From a checkpoint of a small transformer trained on Wikipedia: a variant of Muon for these matrices.
MLP neurons of a small language model. Each row is named by its layer, matrix (down: output weights) and neuron, and shows model dimensions 64-159. Each number is 500 + 50 x the weight over its row's rms, rounded and kept within 0 to 999. Numbers have three digits each.
A block is one neuron, or neurons of one layer that tend to fire together. After each block is what it responds to, as a language model described it from the Wikipedia text at the highest values.

L11.down514:475485514530549543517538498524507420486480415516531427561508431449549602459538522442413463505528540464525480496488470522448420488535447534414497550464579480502488561477485462572370461508459569436527372551487494532559469515506531506473526472441509479444511517501517513433600497485389403540
Responds to: Opening word pieces that are incomplete prefixes, often verb stems like prop, exp, def, imp, inf, p, f, continued by the next token (prop→osed, def→ends).

L11.down142:513488413509529492469416522534523448547538533545499395531586528460449512517533532472498549585441501423581555463474421463557460491574427424421459516530552520543513551440551535484412563510518439620452450538496620526426538491594491477501423484485479511548495442465449523462548430524585467575
Responds to: Common English first names or opening name pieces in lists, tables and bios, such as James, Sam(uel), Thom(pson); weaker on random word pieces.

L7.down21:542523474543521471511466510549504475459478480443486583499494490526593567367576453443521506529505490576495492656532488529424473475409519525576457502453482562499550538466523527599438468514439485451511532494569447423402432398489532393469478553477448516512393549608593406518519583605484517555
L7.down479:467472532468469572452461481558470520425400494435468547520593466475456537610559533416447413388483465481490497427548472504508535514495522440645552465533525503486492460501483482448500532591530517469574519527518582480545538416465438533477470369460434399544534566470503492575534467497438486521
L7.down537:482475439523501481530476436516500447489547467443537613509469467544467540554488445537516573503583427537488471474458427439531483444524477480489562493514499429551480631604502385595402488483553494526469509526555573508426518483546480486414467493555527480554607425558498476418538475481507425550
L7.down696:493478544546521460440557468470454444545456476441489580504435504455482543536537413604564564479430533470582538458461543434554565487466507488509396486560529522562533530500425535344527501539466422515529561638536514495570548487564521495465510580486573502391482407488493559528422379467453514444
Responds to: Mostly "well" in the phrase "as well as"; also first pieces of split words or fixed phrases (New York, Great Britain, pop|ulations).

L2.down83:549483566466482529483490573532416553493453502527527528510501457553544487433534484523463522555543492452443380533502491462533557464538350486452513485472501426446489583499576464514444469576496412456454489526554444469536548523460504391429510555511531497487501532513473422542478542536544473435
L2.down124:484473501505498552486504470469495511485511519568425454497543548545525501509566503409418487544524490489525463521522541525467464458450476546638446470553510548480536487482565505438536484451564460447469579437507493456491433610524497533494437537534423574500492503606622530508511455524553510534
L2.down228:586450569392463497502532599548470504504520484529434491549446551579534529524476512489514529503523468495485461481477610473566538569491512502466477542525464591483571597433537471403428428452525425427506518492488429537608434524442470546479386481579558450547520499517522437528454453503629572525
L2.down311:549575505439474483527458517484496493449492568499397556507531518561529553552449488492557565486459505492450442514468521426544545560531442441510501483540470509485539490499435463522414451482496481480571481535444415531502355494609451546541404557491511430514537657576552471509454485507502438505
L2.down348:526428546480538453493501550456483536500457464418498514567458494488547487550560457442553473523440482514516474410532499443446497570488542542502541561573465499476507521404528564479530445528583456332471507567574521513610517473529515536510535444449500491589579521518542567499449545541554434504
L2.down383:549486566480431459469521386417430448525593530520484529482511540569540500491406563447479462587486547532519457440460435446520569449528437556447501503462560557455541560534458496489530433488548354597498596632518453526489470559444542577518453458487474414531512551469572539535452582497493533524
L2.down421:564454475474485444475481500453467588509603517478547549514532581556620531457449504505527504519515481463549455424599487471492549493563451555466415436462527474450555592491525441523450574490379433413489505578574402441546471471524476528461414502517453596530540512469587438557510488537513407511
L2.down452:495474515543510476555518580465563502441421575531463529516417486494478424553488502525510538548517502405471554505424437552560515551514458387578538451519495416562512573520439486496466496470552505364552525544409460498452518508555429630483482532543496555511605449597552516493487440449521561502
L2.down454:512515515591404443488464382498428400564480543487522491543552482447582504455449539499489486492420543527465459488416541569519553509492551452531487537496403531513556444518590468521508469580591493548441523466469582466525501468432497416555487424557489427459502441605570415541416512478509615443
L2.down483:517554523500485516492430604466581396403599554423438484566461479531512530480444439467555430532521518448504442536545510454545553448494459515567477510558556459446456474530574589536515491448482568517422533414419597515576454587556517444470431613452459469551540507470472489483479402504441513548
L2.down564:526507475459465465526480576448507469413464489503395719513454509608529498466472487477490521459479545455485448449555576445501469533481466487498521454571456520518439521474571438611464518418472477506534426497511568516478467489453491473414449589478447596507543500591512525498543533515469575571
L2.down628:455433533471516468575457554477428562486444584450447450485489468532498564602557562614606450585517568593481591483495541524535534505426545538512472559558493512416464548475460450524566529454491483524521497489465560549540471488446493489503524547491485498425489549533541525581540544530549519566
L2.down654:552507590505390511531441479553481543405505482466504486456521497512562554503347521467525442462564515457586426538472494540480522586540452514570480487504515413519474558553567484457463467469448490564559484466527500530482546506475592520488426534446475545506549534394454499555491546520523504485
L2.down717:483520442533541406520503550394426507510516564595586453445510588451543516487418472491584497576523529405466474549557393559451490512465477515510472503428428527524522561397460454456538453495459489408484484540580485426532515527557529577411530417482438463609518479494458430536490596620508509476
L2.down727:557486540458524449480537550412547539434480496526547485541449496621525464524468596545424425495379526518610384497426415565440537445525528508525482487533393553433430625445525451504454553526483435535538469496499460458542533501497580545489634495451528481506517421449507564542536473521532491445
L2.down729:549575416578579470490498443517422478497573558569538653461543491436525507494493443473513493449468551515509541515475537503484544400504494455542507379511542453482503582483413460474448519472508431518564526536442430511460467479429525583473457604491495455520602443465556534520464556552529478487
Responds to: Opening == or === markup of a new section heading after a blank line, as in ==History==, ===Stage 4===, plus the blank-line breaks that end lists or tables.

L11.down260:503514487506483439481502523579475556495491537574533500622524524510558514519546578399437495538437529435460520536446524500537457477603527509483526399411490447474458518500487457577406550520541538520548512396545454470584568380453476447480473577578559490454548443469528531481480545421472496466
Responds to: Word-final adjective suffixes and possessives (their, its, 's) right before the noun they modify, e.g. Init-ial, relig-ious, strateg-ic, their majority.

L11.down325:496526467477562512501519546484452565453482425476532525511465528502516467560522512536505502486599532510472472407520415475520463531511473488449467436510522542536445475504570573465506552516559486548530556499499553478531520461407502583403474468484433432506452542535460398436519488506584420550
Responds to: Opening word pieces, mostly "sh"/"Sh" starting shore, shops, shield, shark, shuttle; also "the" after "in", and other initial pieces like d-, re-.

L7.down18:561497524513421546547557541514505484498474450551435479489516422464533494461443575600531562500483469502478490562490538456519502558501518588561479437557445561546460470570448526500522413511442471401561535478541550482522496526443460512502452500458401587529476534529457526447555454410491472591
L7.down114:556539493467475490503526531464469451524454614497580541474410454526569568560504489436573474555486481518558405475465447491575579454563515481457519536505546449521412470434467486489537558552543513528451536455573509414515509481543567438457418524506428505574508524495515534420493453545517472492
L7.down416:476480539495511542499435487493535508520495498591485595459609543522521424407445542552538411450463447536509493451467453465498481452481457487548513434592615652581498491504485393535496524576471461445572367466456510482478471544509570596608449486538496556465566571547542456514419488425437464450
L7.down658:514409548478535526540460468571494592475475573479561484548515424482533480560536449464455541557602505536524477476531475433505512526445432486395571530571489494567472386493570521401488465468567467544607590505468406489627476466459525507481514439630530463553531428446473465512450386512479568507
Responds to: Word pieces that complete or continue a word split across tokens, mostly verbs, such as serv-e, cons-ist, cont-ains, own-ed, plus by after Preceded.

L2.down64:472532543470468533442534491484348493549491530579508506505496497563472420501549471474416564548577550569520428483553476415475477432410473518482492458509551402439400448568466462497434553436502492468554519497480556421564425516489503520529516466624574498473469581506487477478587548569454451557
L2.down150:546425472569529536408551629435456512541558432570425480480476471436455563504623526571469505491511464495371478444422522495532563561529499527538470541460563447476468449494476517467526426500601504508515499449549457590437535448458438500490486470529532495454462492588505533494579489546551461436
L2.down214:453502476449560476493552453456561549428533592567445495455537545467530435443479506479496620568530434506453506469386435433460536471459552546375488511493410600446438430494583532530545573463529530527536512505505508492461532517640446506468455514493384554532570534519432396499422536554498471455
L2.down215:552484533564474469595473523540559441525510435531507413589386437468524497474547614471473418428523484505449479471516552494501558501512484412509593418539490453508535470521447556456561475466458493519481524460416433616524496524449571363505578489420512512505560473626525482448592549499488452560
L2.down230:534444456466497502501513508497473490481502545561386560513413406475535452389535398487479541521604640464487447478571419504442527427528493463413581479506510516493512405445539462448528506541433482454484496526393403510492450492494454611515531559487489538470558531540467512473488499429541466529
L2.down249:552529461542531452493460535515520467438549511467442503523490417557480530452461527579550525505460610488499451567512538425555514478513544510531451475432564500500463554510458556520500557426408479482512514477600455457410512545490441555566528512403543512473482448426511575472564553444557458512
L2.down298:573513512558506408510451464462480394466485461600493429483450416464416525509524541611447479444586418489491504410505542480510571537469459436463462518439542481479485530477489547477481514615528516437539607528534501568499544367463432465388536493481563461570579470454540561526464493463505517613
L2.down389:438515567588577486516548511456558457467456511471495442538491534457550422477530438484532510532421480374562497488532596531477524464494524577478530544455461576469467559480498508556415567530567506533417546466519494537505491408580465491556489505533541513476529580518496545524444398440547471432
L2.down430:433545526556520460446602455494474594491476558517467532511557511518460559562556489520495488481453475534491540517527479464518459478541500542532536415424563438588523602525557574483469465481465522596594458604496478488491498427512358521629453522519524523492419488500476399524547480425553497455
L2.down453:597424476445461450536548531457429499511551452432548400491502514539494483541423500508543444463513521550528494422560482655572541534499489507563427415498562585471469567526482459450485506462500492513483515489481548493498590500430414421556401472486494533575512524565424457434498529552524567502
L2.down467:516500514366467519459562555546533491566496530427500529439563491525489535549482436525466487474524512478516484456501503485475478498469470496480535548435471475473546418537497495443558510605500453497534547582538449624527424492590434459465608507428557438459507471559488613522563492551497553547
L2.down522:522493478436458516543426509468561451514549477532541484540543535472524496425551399464477497405525493460504584486548515437452542488587469434453519503465516483524495503484527497453572464546492485513541529428503601499514524444432432549517431463543508509618603616538627515640384436505560489529
L2.down523:523500541543550451495541463457495511536599499462532389588410477442472471567492414525469497495450566485433532520500447468523525544471500491535499501452490586602539452475542469503445526600480458432534533421549555515417499449552522472463426535514427400462413536520532477459533486445470543471
L2.down556:437509547472476526535481567478586492537501501486449583517562487518447472516547506454470496577472475506495436578491474500486393480465495511435552524552460483529423506470578555460471607387541425543484412472448439451571451516556606494499524444552434547518504493557468437500409493570519489443
L2.down582:532535460574507527441568505534507448494459405496477514570618436436329526363508430434556382496520434461441552517559489577584522513509474522504496428453468456543485493535462526463495574485536507622547484513476518538408590443558499394514467514521422484474538355476541405477453473438495444517
L2.down608:529532531530607498506500509492503508476456525540526481438498472529466460488527532495536502395494540487483575469509531477470502532488487531596528534423537542450421452420504428546487527444577436504487476436448536514489615585450523479563459530526475463495555470522417475510426507503411553469
Responds to: Leading pieces of words split into subword tokens, mostly sc- and sh-, as in scavenger, shot, shops, template, annual; also article-title line ends.

L7.down148:561563434423449482561471555519493493474542478571431506448531447540460489383505609511553504408499411462554402510528419509432433501535561403466572391533556561514477472468578467579484537473572475601548461463462467479469557489554511455539373547497437496502485506478488483522451541476497559464
L7.down353:490527486482508515570535490536485436466481544434487531492573555511553542501580574506578442510482449471552540424518402522485455578400573541420569545492539543475424483493561519503520583517565552512551470455529609453434414487513521468459498485538511533474657497529585494563548459419598454516
L7.down514:546571468521501554523573341568497525526571530452633503604556478552540444458500499457550510438426488475487524566530456536597502502558579558547508517416487396514493488398446406536435517501583467541474496499529422536469479509424547474540535515476536436547484446433435441530426534547429396533
L7.down616:549427415531534523509449501513488492576471548497509553459600527487576500404461542512491564469508593425490399531527478455556466481412597581528494473552547559626458588588479453557448570547534472554568498499541463470457500504534417515526503442523445538494527491484514482479554513548544468430
Responds to: Opening fragments of split words that are consonant clusters or onsets, such as cl, sh, st, Cl, Sh, fl, before the rest of the word: cl|osely, sh|allower, st|int.

L2.down29:529458476418475527544547448519554448516499594621453485451470435477499539518423431611516507518564507577660510469438526501534515573549526463443482402522471532508526436458472447524543469467493511463426505503483573478433529454404552488511492478453499552585537509475566505530556477608498513511
L2.down122:518513540508548600480528499479565495439512506470570542499493494483521461504581476432568424383510500521445487431481485492452514491579500522524519511477545416484527482466531463468490548592464502445454528496480519531409674564486458475474508522479480357511517484547461557567451534528497587508
L2.down147:544453386490557493498527609501489460417521481530470379522381405495532537531531402459443480591534588493451507503554474514393427529528428456541541434497492571459540445575542495499548584549505404527479493436523479517497524474587558497469453540468501647527459483476433499532482439583429452585
L2.down201:572491466488522537519398497564482434499488477596415517510503466539469524467514423473531553527466542511541605511544515476441510443456509448537554596576452539449605512430496570412553547497444509493461524489455462559556457522584433453522448505577470504554514497498626512540478501559440507517
L2.down257:542477399451504459495455430495470477535465592560449455448442503567463472480527565476495483487594456417580478560483442568546457421548427560540476442448471506530511522405444558481466549487414596579500607501525543495537548524497415494514520481432447502372518514485528495527527517556420424467
L2.down319:545575493596481556563453491482497503517455499522452540483475598498454600465449569505506614461552514434454536519599428487440491523450539463541528499509494442511460562562505426523526531506496443506514527517529581589562525499553499557523541460530489393480461557462516487544416559516563523426
L2.down412:521570474534445570537455475499507517556550550508478441485509548505458530522547540456480414552514555462536566546460529468506450384530570498534444557466491530570530423468470478460509614562460600551452456597490451490472455540446438546485556474464479412499526554534465529481456534519485443565
L2.down418:491540454566465393475559489521486434550494540486509521518576565568518467584522500569503440519509491532556459446544498524586425413458515393466440541499517493534522506488508556536510579439502488466556491494429486464386430570506455548583536457522446437482406423466458460590486532532367527464
L2.down434:445467535542510485510496535427491486554497481503496558476419531459464537499521514418406472569442449532476445463379556566526399501480569539584417437500471503618468485563505544511486422559520538549524469478500474518433499558473543519518486553542499521509425490438512497457457462550587562488
L2.down462:551518452429560486494522430473478444549505419462484527526454536448555489528550525525515556455570483492455460452516417544520366552574470441503457496502389465519442523540498487480609589471491491488510484499552520633460549433493396483445587457566537450567475533500530528552429535488604519550
L2.down612:558475524422574489498539436545460594545548485452449540537601513495497500570482491499421518557503434488560541496522474520455510559471656518490455548573549477546505579582471475457523463526481441532392446446486480538502486427502509523424518550355546450598504486434498491491469528584567519475
L2.down644:490530515527502525463428490501537472523460501454461438438482480613522468491501555468538553455528496590421610534483524515551465583469520456500517420482508438493435499563481458494473487537396384497425503488499548464436538506556416520625524537554518423545556508524477550483523517429555563557
L2.down698:512493383521461481455479643478493534579480550494476581558489443480524491550449435503619415517440456556584447527503385521401522507526456539468476569482545484455575435457499490585575538472511526481520504452559452555541453508524489538582470398510476537474497460479456493455533487481447503492
L2.down718:439459561390489476526461607463490490570456414544519536510539519581437481500459429475503562520558504540611505503498510450425502456566555622528557542463549474511556487466404490494411515495445543408563550470540502574496409511503466531528472452510435448517484506470469424428501450518449585424
L2.down747:443498526561372601500558491570440565536519487559436451498405650567391541548532471512496587460499466532517420583438570552466435468475513463522472395536504530558596477437475544411396480507551534481510492559506512446478608483463460522543494437502598539412518440484517514516539432502606529487
L2.down767:545476549473502510520543534493443514507530488501529551529530509481612472547492368512472491603459439501574423539572501444435513498486428594565553547484480473495490515525502444482519580542525399421451502471451611449503454487454522454446405414408538582576478546505483519501432546606514487518
Responds to: Opening pieces of split words such as re-, inter-, def-, under-, co- and ele-, plus "on" in titles or phrases, often in sports tables and lists.

L2.down7:585560534478585581479547437480474454479526513480524510599509495484497435514513572436489529444616483517427518430507545545543470443466595464381523506537413446444479489415582471422488472473494425534411493531492504569413536566563540496435488512527485371578476543430501549510373484500573421504
L2.down11:515484503488515555510569561441501539418487498515580548534447527484555414500471461509522456514459520502439490526511485560378508597429476507513636624456464455541467552451537519547584457562420499548481525492470487570503487498529548472561463488531555448452576505540600580560393504529544481483
L2.down62:428523499542461529614492547486457546496542403423536533428426495536493544496510580487431572529520460558518476560468348452510564509434452409511546395503434510484488506526492459569464554514518559467488515479463569500509412425462556436492503534450542531520515465431393461494524596474554519483
L2.down136:359499533493451505542489438492523465541499531497478463515497533572529495558520579518555555492446431471469502490447438416483438472418525491463528508505451467546473476499473426580578532490492527525438525558511391455577432596547488570572404469499506487513440412458487420431441584575423480465
L2.down180:487499569550422556483511555510508534616428429433483468475504510508359436443502431486506477489500460502495560521490444555375409523519568489502621524509524443469492471510398506466503427457604489512532636518512509535445504437424495608488424544528519513491481509518486532555554435510518414476
L2.down197:540431454492495511500451493561442532456468458520532575589485453486552528621513419485574446525497480613466519471481477468516564523562472465514437449577574510501446592551521466496436359527482452484530427498506461446508542482570544553582513526468478504539555402528584538411476389426478480473
L2.down229:476501575521475540435476538467544442471500510451426599496445515501477475544496542493535487530485553513591520478523475459499523417494435476513509547531439486577447480550576510504510498434586575432516507424467527558452492532560542400458544482507560550518476500472469517524443480559589372487
L2.down399:485504567501475508444458500581426515444457562580475512538521489495524501463468525537476402515449378579515546469490460472524504473424535538422500505622478508463500518514498526530546529547441574540503562497472483511465458549478474512500549410443576508583541508498501517535494530526475520502
L2.down436:557524586441421465554498498460462572505375502605503453530492503446449476416440603484507401503519382475452536508505445445466490457559499414540460551471497505508521451472467462511461407570596462510524537399450509517561547452578472436467498536532527461513503368548544519449531555565506486514
L2.down465:613451475522485461459525487378501555544588580496517550529511435521493518491523504460522523453514577621509540436514545522515456535505514524499489508489475561548533520459421480581497476526503455462516539575539407466514436590487515514477477572595494482436578508503372514484545496419519481451
L2.down501:479500552551454502540518528460535521410463506380497501556483509558537422495557515542455524423496494524468536472537459525559477454418441527472552454487488519475541422480554666602581455532461517552494533560488593489454504552479470455641514518541431472447507441480538457499490476467501522575
L2.down545:504529518483467552567579415501552519486514438401506489540417502531452481568454448490508402543573531479448500519485413441446362557427520536426515561527458482507484553485575475481507551395493511462439508437462494560478479545558511444526531491615464523554558453564463477482449460458520613500
L2.down562:543476520540538498510472470536502417542511473541482482508517499432479463449531491509475478434368516500555549444468532497564585429425493399491542595502457421535466502473463551434505426537577496467447500592513551507478478436500588515562518553424510490435548525494559505433510539498500536453
L2.down636:472531459485481498483534555536445467580444506465501444556551523498551444456497581543556521396535536499460504528531538462531560567529505470474553449485554507452568479448532476583499470560504500544606466532528511546498522471459483450429491443447547543393391470535388548525535525483480565477
L2.down659:594513515436547473532496469482542505482544529485420529604550530541498545450505441514539537502504469426503601499547504490415504415524404477527503548465445550534450487493449482511529514474367467539451601551504432500530486479544432465575523562470522544491484521462481505546532487515461350414
L2.down728:525445542453487539497527465485456482635439479509444492560438545520555527459525577474531463485547571415603385472580448465550485477445479419517460509476468465497508492477446566469513543436522537526521500585517455492526455491399481532475567486518475454511508455542562435495566489594542489492
Responds to: Word-initial "ar/Ar" pieces (army, archipelago, archaeologist) and category adjectives or their suffixes, e.g. Russian, social, political, racial, National.

L2.down15:399430474457493465567508459615438510592476370480459462455546427435494468546542475638548465430526533542469535460608511470545485549500485530489550519411476505541448512430533558581451522566447516481492469537511363506551510459532440567486512458470554543446468505628496505465502470467472505481
L2.down28:484492502572477441552499473587490568544451452522511489500437381474451445427547518492521489452433513461608444591548487521423491514433392528509546495567509617522469498509497509511558511443566547427548484419590550564546456481460513448587556469497486507454376498583503415536514476524523436445
L2.down140:523445571473598449466495524536450583463389546512429544490466472508608478429473508535590538453615492492518522489571459547456517468559459507422504528450526410549471498496456477519530490600508563472469563515618489453493514414537535474422575422530415493521514494559482555512517485563530557513
L2.down189:505528539533419521401475535548514511427467528491439533504576507472568460438468488387479514592547457524410484476468438442430461451502472541423528496496540546471606497551459558529471480428533501496469521439452505455562468550500487499449462557473538623472431523454468532505439524543565578527
L2.down221:450488555570541445433505454519554579516540483481448441538477586547538427499405400484458569470485531538489540544507522542448619486510501492527438498435432469560548495456575429500458468479485567536446455531495445555479583406538483508480518473632506504488422598495569537546581549481486458542
L2.down233:568495438532501511517512515536442458457557446533567479456498481524554497509592437474429453490519487583455580524494506455435513474524485546478562503492554508522458463514561528467525516547540499509609542454573547542530411511557523522595542441473462564399444589504444486493539533498543541534
L2.down272:639464464503564633461528469590553521518381579538499467425522533517536507506530503499498522527593592562549512471483462416552564498488480430550509536446468458555513449421477511486477499524548561427467459450386636463491507457493528471520515411567513526453525529515538464491472465548558514511
L2.down293:454565483483531549491476527547467491472530523547489537487343501508456477500471478457448544520543508433449496485498502509504482519497558574504521510505542524409545467478463548524471467492472488560572501486529382483426517611442584540450491454539504500446493501524547544437527542449460507535
L2.down294:611540417538531537477564484444496595426529541539444591549429503561528518454474463454553484519554598512499553508514514470567528505445502475434605500553439551538506550505488501518481396519508454475597568450441533434481461433474500423561535621470430474419480560515476520430480439483485446535
L2.down296:460443459563490549524525356477497543519531452548518413484525436446518550477485495553558565543417599412592535486520454422543564573494540486513513555495487479560472440537484448411490514525520493430481536523583465479569585487465525577439527524458480423446541501519472477456416501468525481504
L2.down377:462493600500535503619566502527490598476436487553556464444490550452456464503426494513579488510448475449491419419468445440509586530589569524518479495603461487429484588487483472448417595544493388460508488469472540455600540374519374485483518425473495495429474514477471525495586502461527492476
L2.down414:481573383506474504451480447536503451435549444451512448473599550513554460518482443476463509402601471422589563480436455471392474507499513516447408477453590547384606474381444496589512537482581422451450526500502527568485495433538462444462486503510536508532495573482496573495483547528550475455
L2.down425:424458541498391545562503445471532509502513490457555538514529571494498520480488466453568485460450427535453395549544489528522442512552432445472441537448434545547483553546560505469539449554522552472532465525609393500492488383529496539553415412512440542474513482565499525537541456523542461419
L2.down579:611505501531486444443507507437541568429535472500409452455490458505485456510507470544419418581429472554581483437484611513497432555495535426502464508468519568396486424512526570534524516439520551463541479613567487424410502478488554451496589534476434547549513459535552438515489483493520473476
L2.down584:544553536474507449537480564544499483550472494526491481460504466406522452398494475439510575481512530468443554532438447472647557435576494430534371474504496527511588385481463551544426472484526494457538541408407508517461491537441490507480532480471467545507553613465542548596475452557508493510
L2.down679:547538517541477479460395581490465435525447542511506537478473565421572460481495451458503453609489508557524585453625513489468461528432451579438477377470516476558513440449531518570513560468504462517496527522542483476431528576455459492583488525485513566536497518376479533480443424502460533402
Responds to: Mostly country and place names, above all China, in sports result tables after a pipe or comma, plus opening fragments of capitalized words (Phil‑ippines, Mon‑astir, Frank‑lin).

L2.down5:460432514404543451512557421470411463508471557443464489470511544485448536453560502520494511493471511375470452620448450552577561471562515511388487537498575511492578421509484443459590537505535533541515486518491503439474472441526565480342535493582459480431478542524492511555518494529510430445
L2.down31:496584509453574441491593541490423545480460617499466527597535497453486479485520522497470501476459510394542480586463462460504422470528523558529372444485476346558455501489545584574510412425517454462521456483569488581485491571498549522443468479468526475552572435466493538463565462500540506553
L2.down37:521461488508469524504407515524425525504443434430490542443423439535496388552603536464466466528505536530516517451549568502420465520519513560506519432546494508544516427514499545504434392345520532459391580524491483542580537427530470585536438536505520524531520513530470441489484468571481519466
L2.down46:461525498591460487548448548565497488447487505439490524490518526501478476436496560381471515582544560443440535534501470496403592449434386495597449476481410412454469502457501519459484500468468445541422569499604497549477559483485514450497459519495479561545459476514602448461523379560566530467
L2.down48:473531492560454527511479552458463524607509476446495442612420419552432522494512491568481432474426447484583528493605492501436473477586462505463543509549545566512530488487492459448498484426527468418444503487569537454528516536415538449595514519468532545493388380518553479489573397430552445479
L2.down112:552425514578492465543452474549541486596491502567455549529499460512440434567564523569550499478560535442632450486418548549452536475464562494544571390529552463405551439503564504542453568577548524539432576491512439449420433523568451474559554406456457438437565528429510453477496476425441521460
L2.down113:562446524531461532465497434513413408599475465458457513613486555552540404588481480548408468532483477457461510517584495524465564435558565564494576518544542532501482454485527543501558515461504504553446500483430495492404527398498465486520417452487540508560498539570587545485523547486522459375
L2.down168:446536458519553552440474462401551474437581560471454590474496471521501468500525456430454502503424544552510591524527482498559540495531602555464499552492464435578501433453516512576536459477479579555484407451555525534476483511463583532428517437497566550556495475449500518451468459522518543531
L2.down344:512493449496476540488533577525448446466488487466579494477449497448498488476505406570492488469536508482530444448580491346486557590563492486537612527511510576510468533499426455494506525476476406412528476501451463503545461593526478423410480432529430484488450489496547410386537547489469542507
L2.down479:537346538550474508500533494491513521569547426516572558546505557493509538497541605407525472467486477466490562496535535465454530554511472495607483551473558500470556532522530486511449419582483493530497574437582474492519571479551496510559516476540403462379428475494464356454422513442507439437
L2.down497:534463462518480549491580614493526521446467489529507507493482482558570481448520484525530491464531499561500566535540559527539562514459471433534451572473491524379474493460434438384595546553482488451455510531430487533460505444490430409391466563340486381473423505472467513504484507592566497546
L2.down504:496635451461494436580630453489544404489445504473496558503415544554498478513500405520427479501480492440576484458537525457406548483491481499516453446503554544445339494601558483507450439444461487517487496428487555489457579390423521535511480488488470513383455600480442532549571460476521483506
L2.down570:586531431455484379482468512444592456508458523528529487520543520504467528571516473613533506512515541542540415482439490418488467524526591541489534443464537449577395522581453567538457513454479521582555490570571536543451485465584481563530599348467532592457477461554513531588431435514462485518
L2.down607:519485519520517428471576523538434547531420485501501563457435429481516547481537431461459460552562490447629503483505537589508555517508483497530474572518624539510438453528541469456399537562532464468492388540435533440573484482515489482488491515538535470520409510489569535479487533540447376417
L2.down626:526535410520447495451506493502565528442473522485485472473487516452545442489590536526429473487461515504493514494571520470536453403481433485545492481516570440442440529474448438453501538454441520521465501526468470487458503397529456480463487490519512577425473569494419481522446517451527508512
L2.down651:513474491545414527510472464550567442546495534492491487542371520558430455586472505492494511583554521469372476598567507511540443484518505403566571443567504532527534489464502466504431426510514606596505529531474519495369559493501530458545431435453507495452528474498421489454512485595575491514
Responds to: Fires in biographical prose on word-initial fragments of verbs, like resp, exp, prot, and on kin/age words like son, young, and on the blank line after a lead's birth years.

L7.down152:446469529459500508545516530480572530522541465441485483572570523541469448467397529424459514541495549522469472495453436507536470515487546476437421415499550563456615473471468498503500442463444508464529490599467431539554531578570475484542610579535457498470417524573460522461570567493502546524
L7.down193:531588463470427529562633520520512517532601452590478446432509566450452488531411496559489520435443524474464430446397548454506460475425491418562536483472539515511442547557539491491473568542488463437551414584571448502540566503440457570471520520540521556480472468410479443533470485455524451408
L7.down269:544509497530484504532515475485445382505551419461437511563560539429562521612483566494480484494442483490507503556593502568502446463561417564522513590472471545541461519565516492552539459455459557482484392462500453531532451448557532475481466504529454386517553540526538452517376460512412392533
L7.down519:510503521475366558545504445413520422502499571511562504541534492472457479512529612472502572476522557427526506444533522544505506523522508436494575525518416496413431594544486383506459548516426522415473449525508482528513450462529427438491476518501447395547491518499473501400468543571510513532
Responds to: Fires on a lone opening letter piece of a longer word, mostly "f" (f-ifth, f-urniture, f-estivals), sometimes "b", "p", "pl" (b-oat, p-athways).